Part of a small language model's weights: a variant of Muon for these matrices.
MLP neurons of a small language model. Each row is named by its layer, matrix (up: input weights) and neuron, and shows model dimensions 64-255. Each number is 500 + 50 x the weight over its row's rms, rounded and kept within 0 to 999. Numbers have three digits each.
Before each neuron's rows, "fires on" lists the tokens most often at its 100 highest values on Wikipedia text that the model never trained on; "fires after" lists the tokens most often just before its 100 highest values on Wikipedia text that the model never trained on.

fires on: "-"
fires after: "-", "|"
L8.up147:591477503468593481494541469410590556548468492558478483459533507537494553524479456575459416523528588517443492481467418518519485400502549573472516466482514468547544534452581457552513461503397536554548600516606499524556531537511438500452620500566453467547468468497527388586524457450504636507461539536516443423531507517540431531448479453442529559487580529520511438449473507433491394532408578491543506493463487596502525451493547487504547498525488458475557532623397507529501485435429453449460545393624522536542464486486523425423457479547396490445521482470548556530503515496449423561

fires on: "\n"
fires after: " |", ")", "."
L13.up270:523497402494595614537444450483516489523507440512438489543551535513449414550497428544522492440493454450470428578506453536557492603515563543478448593458494467567607480523471467594479482554473513373526494481404572483473573543505488438536521512522481593447496535511479495530491482523508478461469512422414438527498521547454428473509539529476638506494564487518513497537502511606498493429528475422582484539429446606561455472497482456499464498431409457469533542457597567507554468531473507602518559490468411479486363523496497467442547576466542574552585483427517497615465442507540526487

fires on: "=", "raph", "ti"
fires after: "\n\n", "g", "\n", "go"
L8.up586:447511522496410552559527496446438507541455399413461482543449481424527467567557430533479533575520433429468501470360541450546458533510481467551460502516562491453580497496544478496417468532503516532615483496564551521570503470528587529623479471520566478455513455567534447429476567469602456604419528483396471477552507553477474507467512495502460457546438469583622520535371518475421498487612504443588522485453466431565475538502417487506466537513423562563527507541523449519471561530430504581595446489512410474508427530566411453536513521497480498596475504511461493538477470488418538413

fires on: "-", "ane"
fires after: "|", "-"
L4.up132:535473534503487453587550444489555501541528504587464480518451498479483561455478515521497475575522531382496520504611505466523523536465520451510514477469529469582566503568459442521515504495471464578475571353508485509511532521496407375544448575536473516453496486432487474415579463524497533596567459579528447424567505445456505545488460517494557445636441507564537423428465541496477424511514515433450483520467430468435608565534441528463532531521465421507547510459403562519461497440410436480570466459514533464508558332562401540534462503606524533435423502537501525531473524481529505458

fires on: "="
fires after: "\n\n"
L8.up953:445516511492481483503498472487552482594558585523490508591454485418464491488485439406486496477491509502419522485498447524496549500502428455444470392486484424544465462521488519565481464496508487506592520467554457545535542480390548565515458480557532514431543478507592414538448546499500481439491482414557441397440489467512528465505557489565553470491490499520424496572417446580500607593566533411592482472492542523495524515524491400499545623559506510519541452523527480462505428543487407588569442623528516467475465562460397404516535476510542432433568485539484459517551506367517522494

fires on: "  "
fires after: " |", "|"
L13.up576:445531516598440591514543540468447470432491540428554540485581473665500503527502426470519474553496457436504593459459506616508543470445465489545543477566559434425509487376562535584470424512499455465491420437446516561488570549470595539597514443408580561420566495518641489531514540511420460493520423517509500460499441460493550532486505543550442506453452514495557457431459539521571487462395537565549600471582505475474440511596452514436492515517517521476519472422546510538552532506453580591561466561531471521505491494549489591424478551487473539487501458506514435571570468498478498471

fires on: " |", " 6", " W", " L"
fires after: " |", ")", " W", "–"
L8.up721:447498443441459471467477497520428479488472585604446504549450445412597510423577534515442483556475535539582465512467531451522479481504494520456567527490579504454516539562478551473479561389460430494434450427451669490423525565625553561553513533525460507471583553505485494506488383390500425472490517470566484413454439512451498496568468465536496538499472453392489538468501478466420432479488571503520417408547573430458552545539571435534521482545538497493553526593447562457532498624450490489500413553544542453458582417522557445495559585460449469551419420476520582519469419570538526509

fires on: " |", "|"
fires after: "-", "%", "  "
L14.up119:500559555489477480508431463422521445491495507521385548609422472481472489515507494426527583492485404450499473444448493513483384522573558542483532449525535529566525476439630462428530424506522530568508561632429486476512474437516495408493483406469531431483554572433470501434536489490418546481528544485518543449536473479479482468587596657498551501504440447528482475476570395531491521495497527554479611492465579506501493615501545521528488501483477495452439561605506446465452500514496564447561513443547539480468511450482467538632532415420556483443599580492507508538535440498546483518

fires on: "="
fires after: "\n\n"
L8.up583:414492550436437492476543464534487477486513492545504551528559530394495596549550506390447501545569529479386503495394437461398465492542477465531478528479493548573524520510418554437467570555560525547534518449504565508436496565534478519476521444596502522484496458554505557441522531527571432509517495436508446440410372551496455587480596508560489459551549462561494478413510492531468509516497537424536508531547419559483507490579448521532603512469520542450478526564404498453484469446562522552482484609577399466538490560493554524356583519534533634417599519512468586489440520472486543520

fires on: "=", "|", "-", " |", " the"
fires after: "=", "  ", " =", " in", ":"
L13.up710:394499483505499536545513497539565423468529506433494400540680523497514484462471518431525457499545540505555499530507521461537443567533490420528573504511499453554545516563484441484497549538437497555487458469486549484498558482521563433485578501384457427329435548530534500560461593557445557514476485546439526578459533520428479463450504524488554470439614493506495449545495467407577457499451535520435456511515545516572627551481493416574429468560567512495502460460461526494421449495461467514515595568502498475416565545472559526507566518396512514464483492540560478502460482472451487528

fires on: "\n\n", "\n"
fires after: ".", "=", ")"
L16.up56:508540405414474603517478538507573468523455435512520626543480507520461465486480517482377535526558498555468503504518492457504570524481461538522411546466538478558493495473553591484409430489549528457500451558474420516482653464541463512479443466432499426467563497407498511533486471480464561448471588544478502449485499561489532378452508462511494514538500443560515472502507521612565410506482569445549537558488486446561590537493477479564498435546487538589435496469598551479412492579518556411547523397455490473506456502526504507524491551589500473610489466491463484470409446461478481471

fires on: "=", "-"
fires after: "=", "in"
L4.up759:520523464388418532583424558496523554504516539453475474487560572455517497608503532555551416452524536509430477550439522554532612402589512467397519501466476457465545474473557518476500463511483518516371519485504525544548521512524486524504565529471525528462460537531533447399456606596493551458437523458363525401479554523537456472481491438492579534505550467522355538506474478436413513507508444417634502458536550569477511432499564460531534407516444446548540576500431494443528486541428519490482424522524446482501576518535591507550466377485447612522459526463561488563442496437534544513

fires on: "="
fires after: "\n\n"
L8.up620:486477484452369539481522422463603589514457478507423562507484439458576585457501475486383524477482571522447506531499534504469499431524555521433475506513516490591532531500424522527472508488407439527523449604593514484455535570522521518543538522454442505496478487533545633520451508543508517531522517449561522489477519481427444483548576427534564384453423434519457446530536474488415403575489561470552505491547394506518475417508596479498575572526567485507424579490452523503547461477491452531540564533556513504509463497534503527430577575500526621472517603478536421514506491428572451438

fires on: "-", " –", "lit", "=", " order"
fires after: "|", " |", "-", " in"
L8.up470:521537412505483584478448467456477489457513558526426535438430517367474523568476575551445498498515633561543491423461514496509466514515520454453533478488445382499538529531511420528462426469619565437497514557571520486519592452509562416521477501546535517422518556535537511500426542511557502582491530470468520439571478440590503500504505355508404453408418499518394468499477501570511537517501565424541516480445457515507513503460521566404447440519550565598554514530489605514493449530439517539474432597492485557460612504484449405509596542539510518491525548492509500476476503411463533501

fires on: " |", " Votes", "%", ";", " Length"
fires after: " |", " Team", " Candidate", " Title", ")", " ±"
L7.up228:486570507456498439466467464577499496467554496556495487497564448481541509510502472476545476527531552570451508486507371557443495530410543493480541429495405517676547534494521510461495473539459443581464576507574540396522517475540453499467519475499390521472487499472390483423462470511545497540504481552524459401470400467550458504438536510451536528598467481509513430476576529431476498529481485496499479546485486556612491525450552491484423448582505445521545575546405513563462404555493517507507510446557488537524540503563436375440449542479533530558453499443610552445627436503607484509

fires on: "\n", "st"
fires after: "|", " |"
L5.up926:507509388486495569571488528469510421517510504538579481503441465441522475481454398468415484537446520510505525518390479488505500465446551533439560534563482532548623453441444545514440494363507474546526541502524465470510574424589547527468470489595504489420527396433529576589579545456450541557595597587453412516527462414537416541467610557481548570577562450513558493503452521433494411526545496505435493523454515493516411450477446522476406542457555519616508440415428557565539454457491548508429569484455516558508431537587527534586480499562490526481540443348499557474456523501509565496

fires on: "="
fires after: "=", " 18"
L7.up681:526536583350539401502612530507433482574513595456565549505499534434482490564498487523493454374494473510503540529411450509576533479474534480534387511521472471470590482490460559461616444544481498493406520513462462470542496519447547523576503460574507490485593479539465474434479604528510520562359519551478530505473505482447517449543514467486577540561421457515481467469472450527448430549449440419470491475548529567536527444496573439432498464446500517494499470499486588437455528446487547474536623417487603463476520449493464507506581408496444484458478499549476634570437411450445527441

fires on: " United", "|", "sh"
fires after: "-", " the", ","
L7.up1018:510486418434485503510469508400563477467514426472560454508490475575485563508483423540431476606529465525462513547509483454538469495482514528404499463389483516493439534545490449555446459498510534565539435465511483514530528402540486544427624536512526513512494574449575499480521516494521444618518533489611441521454370504521576631507462501495450463549417537552578454455536555541465435444465531589497509527433428442421542582407478458447547465519623501543451588581491526469518569511409454550546573491552421527469511410525550583486474535495443462549556509568515511436557426512446443535

fires on: "um", "at", "ga", ":", "rand", "ist"
fires after: " Gr", "G", " g", " Ga", " Authority", " Br"
L3.up347:460537436389526485632420563544455554475513483523461399428523580479461530590433453430570482469443493500487491529470417461421496503472484471495535529496496519502569522467497478582462469494441613557493446500525437484494580481499515424512429551490526547522514549473555496525538359487501521453495463541459468450504491459461465528526553614388430476492496521544459495562543520591449542540491494543523520581446393463406499498527431495487547515554537501461481469441586521514479535466443564347458499475508536607538526457511530536467536511551537516525523427520464468522623492542449533436

fires on: "\n"
fires after: " |"
L5.up867:449448543528460429535621516445592558566448487533417564460493442557435545488442510515422505476474512493472426546461443565404486490447470569519503496507487404445509477451505541553433464542523575484442494545511523470559547511470493517378538560541514609482518518526594478596534495488498573542596520517402527564562473442544555506521516494538517465470445456435522442491548458503500562524508479507512486515429401462411492393467480470436509557446442559524504359543479586454499483424527497459493551621450541477486522479484523456516462558422516438499473466433551482539435599562533452470

fires on: "=", "um", "our", " sign"
fires after: "\n\n", " Gr", "\n", " Col"
L5.up333:488499452459392547564471374551631506483534487549501443454452521539535502494356508554531560537460559518425563471463483480478513459417504447489526602578484526563537522514492527472554523489474559415465501521591567576512537527472563506502464517516502474519514539564543445463488543495507540458489471489488416520560440492490560484534610488450458455440399496586495533507498580498424511494558437467498561601426543433550534427526442495465446506524553497532468602544412477525531578409550553505577463514572483485443532566510459530537431427488531547507499423490496576454418511537482526515

fires on: "-", " for", " of", "|"
fires after: "\n", ","
L14.up409:452494555549555496570533475413470475500498474499406429510503545520551529556435499477514446529569708523471508512483467489406540510540477570483457508545478467551479506458534463483553493543492622544505476502540521554426545468507477527516482514499552560507436438618508519529443537520463509500508573604509481464528485550557475516440497531466501464528506494430512551446427482388502463555451509522535494503528378471579540583493581428381637515600536557515490541466434509521531485498524458474587498504528469448550548538417405388526494544403446521460533447453522374493452470450532525384

fires on: "um", ".", "/", "che", "ña", "more"
fires after: " Gr", " a", "e", "g", "y", "i"
L7.up825:558582467463601581487551418536502482590464578467547519470529499453577588395531589481487477501411436538509550558475398527544525471443564446502412475554437470468533342417497560655443498495460503425568556561479546555481497506490440477489444428471482553489531503523527589487493517566456550541545566485493516522535454505426475573554466477422627489520471479546550531607525465561449497440498538527494424533466521525496430492473449457478526551567542474456520534453486504579510453462422475457580502366501479363482530485584460455494519446542450564569516468505431466482455495492457506395

fires on: "\n", "|", " pre", " ru", " Pre", " ra"
fires after: " |", "  ", " the", "|"
L4.up488:549585528465513578534541491497528486541455530505550620485509439485478452471571462429539488489522568534369573588534477435561541501399500515370519509453478515385526482457492553539442539581548550437464604546458495545554591503565565507476483435482547485511553524490531489432426465464565552486514537499405490419499493447508512419506469606513437516472554534603447488624432463444442552508506540583428505515451430449574492532533515486457484438460574528416535472516516496398488516540520446464471546539484517550497539570532439486531474456537570593399455510491404514526472460424503487511

fires on: "="
fires after: "\n\n"
L8.up260:422519575372434465530490466505413507616481444516518603556452507464526417540454541513463533464538662474456566494438480413519426548494584494484460512530473510471442473483518611523438486488560512520499473468554510527524479518467489512570571498489494521437534489486564396564530494620490468461511478428514517552534446515534449555434498488533591432555512448482487492509389325554539628553538441514579488496529378611485561535540429488528535499556545498489550463483548477355493506528467512409532549462429509469521497434537476488427423453460512507417548505475406542462527451492480508500

fires on: "-", "ig", "lit"
fires after: "|"
L8.up942:481448613538364597500520486473483590637473569482551458496490474538544473457412579511581477550453563492453531425441523627546582570464601534413491482517490479512564462508500484447510469425457448419501481401552459527481528539498460490461523569572489572494410495489432442423536494542501524515524522535445468445514481498511509545499504484520529537539520388542547464454478490574386460446443486467503447541455505549414421536511523597562482455462405519459521496444432539543562503466433470548493560519430458492445509505572502553473555506497594531498551524554568567453583433505495552476

fires on: "=", " that", "ing", "al"
fires after: "\n\n", " announced", " to"
L8.up485:446505553460487455541477534488424449546499514495547577588440407429551481523472497451488529549486489520467500512355479570471441508421492566578547457447508555493487579478455511455459480520539485438495468523496546472527447498476543472586500547524466583438578507562603466596456494507502520599544497507483436362484497506543483615601509433534501488500459466430474504434533471566483537584569493506516484473467472516511472462540436447522445480576540479468509443463535546391551550466452547591521385593433466517529440507502521470361541424466516382538518388592569562497494475513476538505

fires on: "  ", " —"
fires after: " |", "|"
L13.up582:509537476467478502450473456368480505563477518535576513517544394545477515409465478491523502551539545502511549531509538555576618509507488492590478542593521451426536469437521507533505482492493471512533447521547527461588560560559484595462540459546503513513598454441511457527456427504489498537577575589449552418460551473556413542474527455542489488578534405514494476439441495539513532411472490440503518429387415539458434520471434533479546533444486565524483510496582537508542534562496529461465509576460522500592469584560425604460535583532392428566491470459523577486475525420483536522

fires on: "\n", " |"
fires after: " |", "|"
L8.up347:549476495504574609483465555533562538426452566449486550480530491388470454472519490472541580554461525491499532513473493425513494558542520543496474590498515521493448441562527541572556527482499492494470593636533505391518502562539457503484589487478455388468495450413505473438485515460541532490508482512549477486448443481468399512477552553428567459475439480515577488402494507493555508486563484520432503466552490458511477466598336497515528475413463533512590460373497563487571488508444566433598511546543496610463496559479498457464493503512554438501530463410583529453447465401509489474

fires on: "-", " of"
fires after: "|", " member", " on", " members", " Fellow"
L8.up822:613438448491366477498404481545522477532458527510478622472501529477555456544428460515522460389550604474523554609457485444503513428458539511487515434487535491430549481486466506496430469610490490577519499521500468482546469549494382537488566495528541519484500469439511390495503509551524558466445549381542472465513559529459547363405464441559538502540472485530571471573482417504517545489568554468495458585507539456461508414500522523461496445442478515484461463567439517530457500481452528530489441601461433522463553571400546464555538530415493538473452556461507567566443573377518521563

fires on: "="
fires after: "\n\n"
L7.up193:407555515421432503577519533483465512607472483459555576586425509460517546564426467489439543447504614450382553477327470478566391495480490478477436456512470550487503557514455525499390471512552494531534493500543542445495549536459536545564462478551439504520560481480614425570445525480513489527454547422458464360508494476437475524472462499483573432572477469490507517535393346579431547513592495448576525460478486483515501512493495497497557573585556483477496481415539520467558547581483553627558502548460481466468503494489469498555515427511558426400539467483480475570548513440500504503

fires on: "\n\n"
fires after: " |", ")", "|"
L3.up89:429504465467533529513502633523526481483491392523406443467434545519602518572437536468461476465447558542354460416475507527535498486486511455480506571472466514482490516428466458488472416490473535430522457465463512516511469427493539554525484472552462481476436473462556522525463524481475488468368556496496537458542603560517465573490444460529500609488491452504522511478465526522567540541591541582487544452470517543469432546491595558577431508469589406484517559576526625476465509482464485523421447501411490548526516496588512595557452491546504547515554408461473514491473581518521483456

fires on: "-", " place"
fires after: "|", " first"
L5.up142:440505547520495534447521544454629515575451440470473405463504453457543456497498437503452532437401611507487417470541495582552507504429526504541438409505497528433554530426479450452468471523572465478527449487530536573521526423593557460485618587465463501521392561485510463518472525468521561512485526484523435500516521438539498544523478574388497529440487515354552517415483521472570476465568473534483490539495469540449557548502644515432508383501467540603582475467485594446427446501468485523533524528523457511531543480458515426509546589508514486488410480572535487418448519535487445477

fires on: "\"", "=", " that"
fires after: " to", ".", "\n\n", "\n"
L8.up585:445420404457450476523483480550514509497447485504466486453515556516539527531490426483495524397502565452498505492453495583524523516574487513492530467504479543398549537478571546460602534474473529426505461580444482453420502461424554487541513415507507435508548538397530425533473464484587518451509560398535458419522594572473473562447519418501540487512462605553537475474539442605533426512590470542543406540440564408500497567467440389551525471487482525530460451494512411405538567508602556552500497574483441511468508589488448500450467492526569498536437420482501499526489486498522535485

fires on: "  ", "e", "est"
fires after: " |", " Po", " an", " dis", " di"
L4.up556:518498418571508524528486502423500500521470501466499528522453495533441427482534465417482465488585515514501579475434509573465544547582416470533488565545461594581521571526508548522561540460524524546460451565496606410467512547550507445533495532451518515491494537485550464483519493548523448553390519558442487450504540508525495398596549478501430431446465368544617365504486521576486501489425512518427613515440489437435490513483482549532465424470516560475462496495484510557593454418493396480380394616482463420471494528540549553401481508472450394523522481490461533556584498615380541503

fires on: "="
fires after: "\n\n"
L7.up200:441492497399442512570558493518425534365468423517452530453491456450586527593478555595445574488480558580442569430534500524412486484501597525502564464474525483446466555475425576510521532486422501496500616570395510518475529490485489453491579489534462556502427448491532576521457511499539485579496581536511541442466465565418510503549530397534423464489550490517457457509528478489502501585553448503484535546533492624476451419445537566538521522499519457470418460565448556488543510491530497510510493530470448489516445578527550509460545544499487567538481429489461524567490645561556469385

fires on: "-", "mu"
fires after: "-", "st"
L8.up344:522469469451519494458561490494482487547512443476442432525474403491593511566506446453469510524560513609532453488518434445435479603577537554569566535430529556458410489522500459490546457519438515584589567516562425502631403483436447443499521561420559516521448502463498465530552558585535481548423556582588458402475558429511376578510481484543467547575432469461487541495382493490468488470492526472451516517505476598509568478453491601508514533561486539482517544534513487417478442508395454501467491464526441533510460405495460469487432479497512406479364487456490583494452493507501489527

fires on: " 0", "0", " 6"
fires after: " |", "|", " −", ",", "−", " ("
L16.up702:445499485466551478524538499511506565470537453562571452503495462357429445543502521514508519552471538466452483541412396523514519529355497515503539336568517512456494575436615463494353428544546553489508511540498542496575475552515553502489443541516503438549495515518576464463428415505571469548475480461489447527573502549422501567433569465543529497543476520555521460486511511457545533527461500565426513468520520485548491442492467502491409630441516418495457406518451564566517587629515523549432484460476510504466495469489556513466502446483439486466511421378494558453490518541553595550

fires on: "\n", "\n\n", " a"
fires after: " |", "|", " =", " is", "-"
L13.up818:471488506530565544557609545495585522448469574504542504532543501475465506552485426497512511468452494535377407575493397493512582504453502471473517467461524529485466396480577482413494458489485465598489500556508559383525578523461518564421464511543480507494541466478450534406440578565509523545535469458478488533485574505552537486546407445538512445448590503623445477428483412558465452519506550491500527518555511425495456471515462546449546532544482518520480550440431483465399436565528553503501422570499400527499527566562523623426469538547505472529534516487437577537409496462501492452

fires on: "|", "-", " |"
fires after: "-", "\n", " Year", " h"
L5.up377:534518458550465545460466492520451523511526510531522539444508505595629525597534534461467526569508523510511527557518508477518434499543543499459489491560535480462474521454421571478485610453517532475488512492444573639417496446539424355523587459541495478529476528427514470507463489512519474518542526520529428520502527442464535497420555518405428589436523493523433524463535502482517399504513515536576503500475379501530599569538588453529521434553584449505569503551470566535463450564515402519506517507465539512533486522474504492445445557466378597547555504454525435549491491517460544495

fires on: "\n", ".", " −"
fires after: " |"
L8.up999:491504428465552501464486518470416462556456512484525512474459542432539494515495425433480539468541535459460457578521428521601480515507516453545449505435518517493405489555515535521500504474502531440594532593576466479603503568599493557505512440405570448465550458465470432516461512528495513588534582485467495522576520437511471430532483504492519518469502495564625376479449406524512431447526532471547473438514466423544466583437525442493576601449507452414525406497436483403633521485507599557575490563511535560519552560523583399514535442475484564478584498509488536467529528417623495537

fires on: "  ", "′"
fires after: " |", "|"
L14.up56:338364470511492551532481413486469502507470577486460518531507450496500456420527447465507527502542513526504468597473470410486493463512569471495429473543486389488454476513498387518502541496495501674587477481520485455563499480453457460533472500485419510465417477420493547535484501487504478518524538507408459490533527556545468534483574575500442520456612467599430501534537540480483474422456506575505577407484482548459388569501581520421475485509496522494513542405597473516500527588562497526469534468523470507454511521560469497503455533458544566495546527432546558502557526479540507490

fires on: " as", "=", " under", " below"
fires after: "\n\n", " served", "ed"
L3.up348:409467406534454432527529685476489483571603498503563501437564463516525547600467454398530472464416606537528563543583463447483422485529455463434506497389448555429434538555486550468418410424588531468467459539531542501565563522442477528544518490554561470435487448454580544470521530505411520513519465491556476557544519591498450441477475420425526452566444430605544513452498467545543499518534432518463568526528484519582446522570424505508509535436465532466494497565448480396541492490448437417474562487547494442556549500559483510464518585614521452490599499520420560568477540499509535551

fires on: "-", ".", " Title"
fires after: "|", " |", "-", " No"
L8.up419:465546569511446488549421495486518499492489475537548511448508472454527565504478418533456444490524455480492492410487450518471542548555478473497431469448547486491494454453545541485515480539556590420521511330554545524534617553523569527427557452539626495459379502447514536515450565512554589516506449463561516483551479510518466533515551472453402467585457497483581507516521404537566497461466484469550442585466484549516558520504511468466577504595420522499444606519536508606513435514573511546488552422567542491536490434590412458451427481385421539430473554424473557458501417477561490451

fires on: "|", " |", ";", "}", "  ", "ti"
fires after: "  ", " Swing", "2", " |", "ita"
L7.up119:492531473484545539606503467516515401492463531503467563493522623552462505543479399472554437555594579493519464491559482572461539469519501522452542421450479519403492588549468410378475554482473540523465553546494490512571516408542493440509514489427466562387534575477566462438458554465419445556443495457539530531530456487498377424504544566451425503494567469476459591520506550503493577543578410467508594495425504585502462562542419529582431530527473554431403472531496620437489509484574543456540532575523457446478514487533441501553526566477445554487435547470449500433533533531471530519

fires on: "  ", " and", "ing", " with"
fires after: "|", " to"
L4.up180:511540470468515496538492477456526539506614502551512487491596484561526461547530613581502597476450621437517564460516503522477486440430484529424518444542364491509563610474507495437473492489522467567452491562546529505477465499424473514533433524538506486494527569520566447514526452533562488454509590438565492443467489580587398486486445504453461559431485498524476570503392507506525518463427588512489443520553481500529512488513453528501445579429447534533489555541437467536536433445515486443422508611444579556503555538543548595381462684501522534602463436494463560500476465492593485503

fires on: "\n", " |", "  ", "s"
fires after: " |", "|", "/"
L8.up205:418525525513525482449530511490581504431419439475519540496409467446522482541574474536438492477478506511407559473563497546566449519479420474480513481433562515551493576398488527534568550474557474536463578599480598448519551460526491542412435509507564511518439527474483497586417455527491486564515550449470418492578508525506489464503369502502548502539483547431435495444484626528617482463519540518386536485395486549505495439568547527504605428478519501439557522460489516500525471489435412506492521575479454434410562491552511526542506584418472556598522503421471599494465441534464561624

fires on: ",", "\n\n", "\n"
fires after: "'", " |", "y"
L13.up665:521539481490481505442572552559551569518472511581461531499447453352524424484425437481501513502502514546568497448411451636450473494523443461597371497462461428457505492557538441483483571505476504516571493505512543523489567523578547555498610564444447562410465447511490568467509496522423487461493542464493455551531524497499490507485364572487578566407478477553585471513551498468615541450523490412456446567492461452527576525464463557454521523524422483506461473498531489546504445457472480402486377540484550498456519526524456496398531609468536399568505483542499416605478496575496438529

fires on: " The", ":", " Sc", "The", " the"
fires after: " and", ":", " by", " of", " |", " \""
L4.up852:429492489432532560495529559418520442545477458572486565475450417505538472536440522371459499508525498448484480492487454493548437446510487584460554505488506488500426556460539456565558493412508454467416448476504486520513571479542499535526557430390504428516631507507579437516523540435527553467486550420555529523504517529526550578504468537574471497416493502534406467538471527564466586531525458542528498475454474528446609555524541481563502539587426524531495494520465418525532538531610459647628455527581491503535516529384484399443515529555439474538414437506556523498477476543462520634

fires on: "="
fires after: "\n\n"
L8.up490:407523533436412492526560560509418493553461472526491562600458516469510466507469522495479531451426585531446574528361551499479395504478457485453491465468493547458514560498431539462394425470539498543465461422549540479434572576553540488565520516542441553492574466459660459570463465420579468526448516444478478405496439526484443458515455517522536445665500427519510484520400397544492555494566453475556456450460508521551472546591538521489559566533583448408446514483563525432517498588470520590596492579466425452442550439519505494453551439482533479442521518494553519546527466507492465461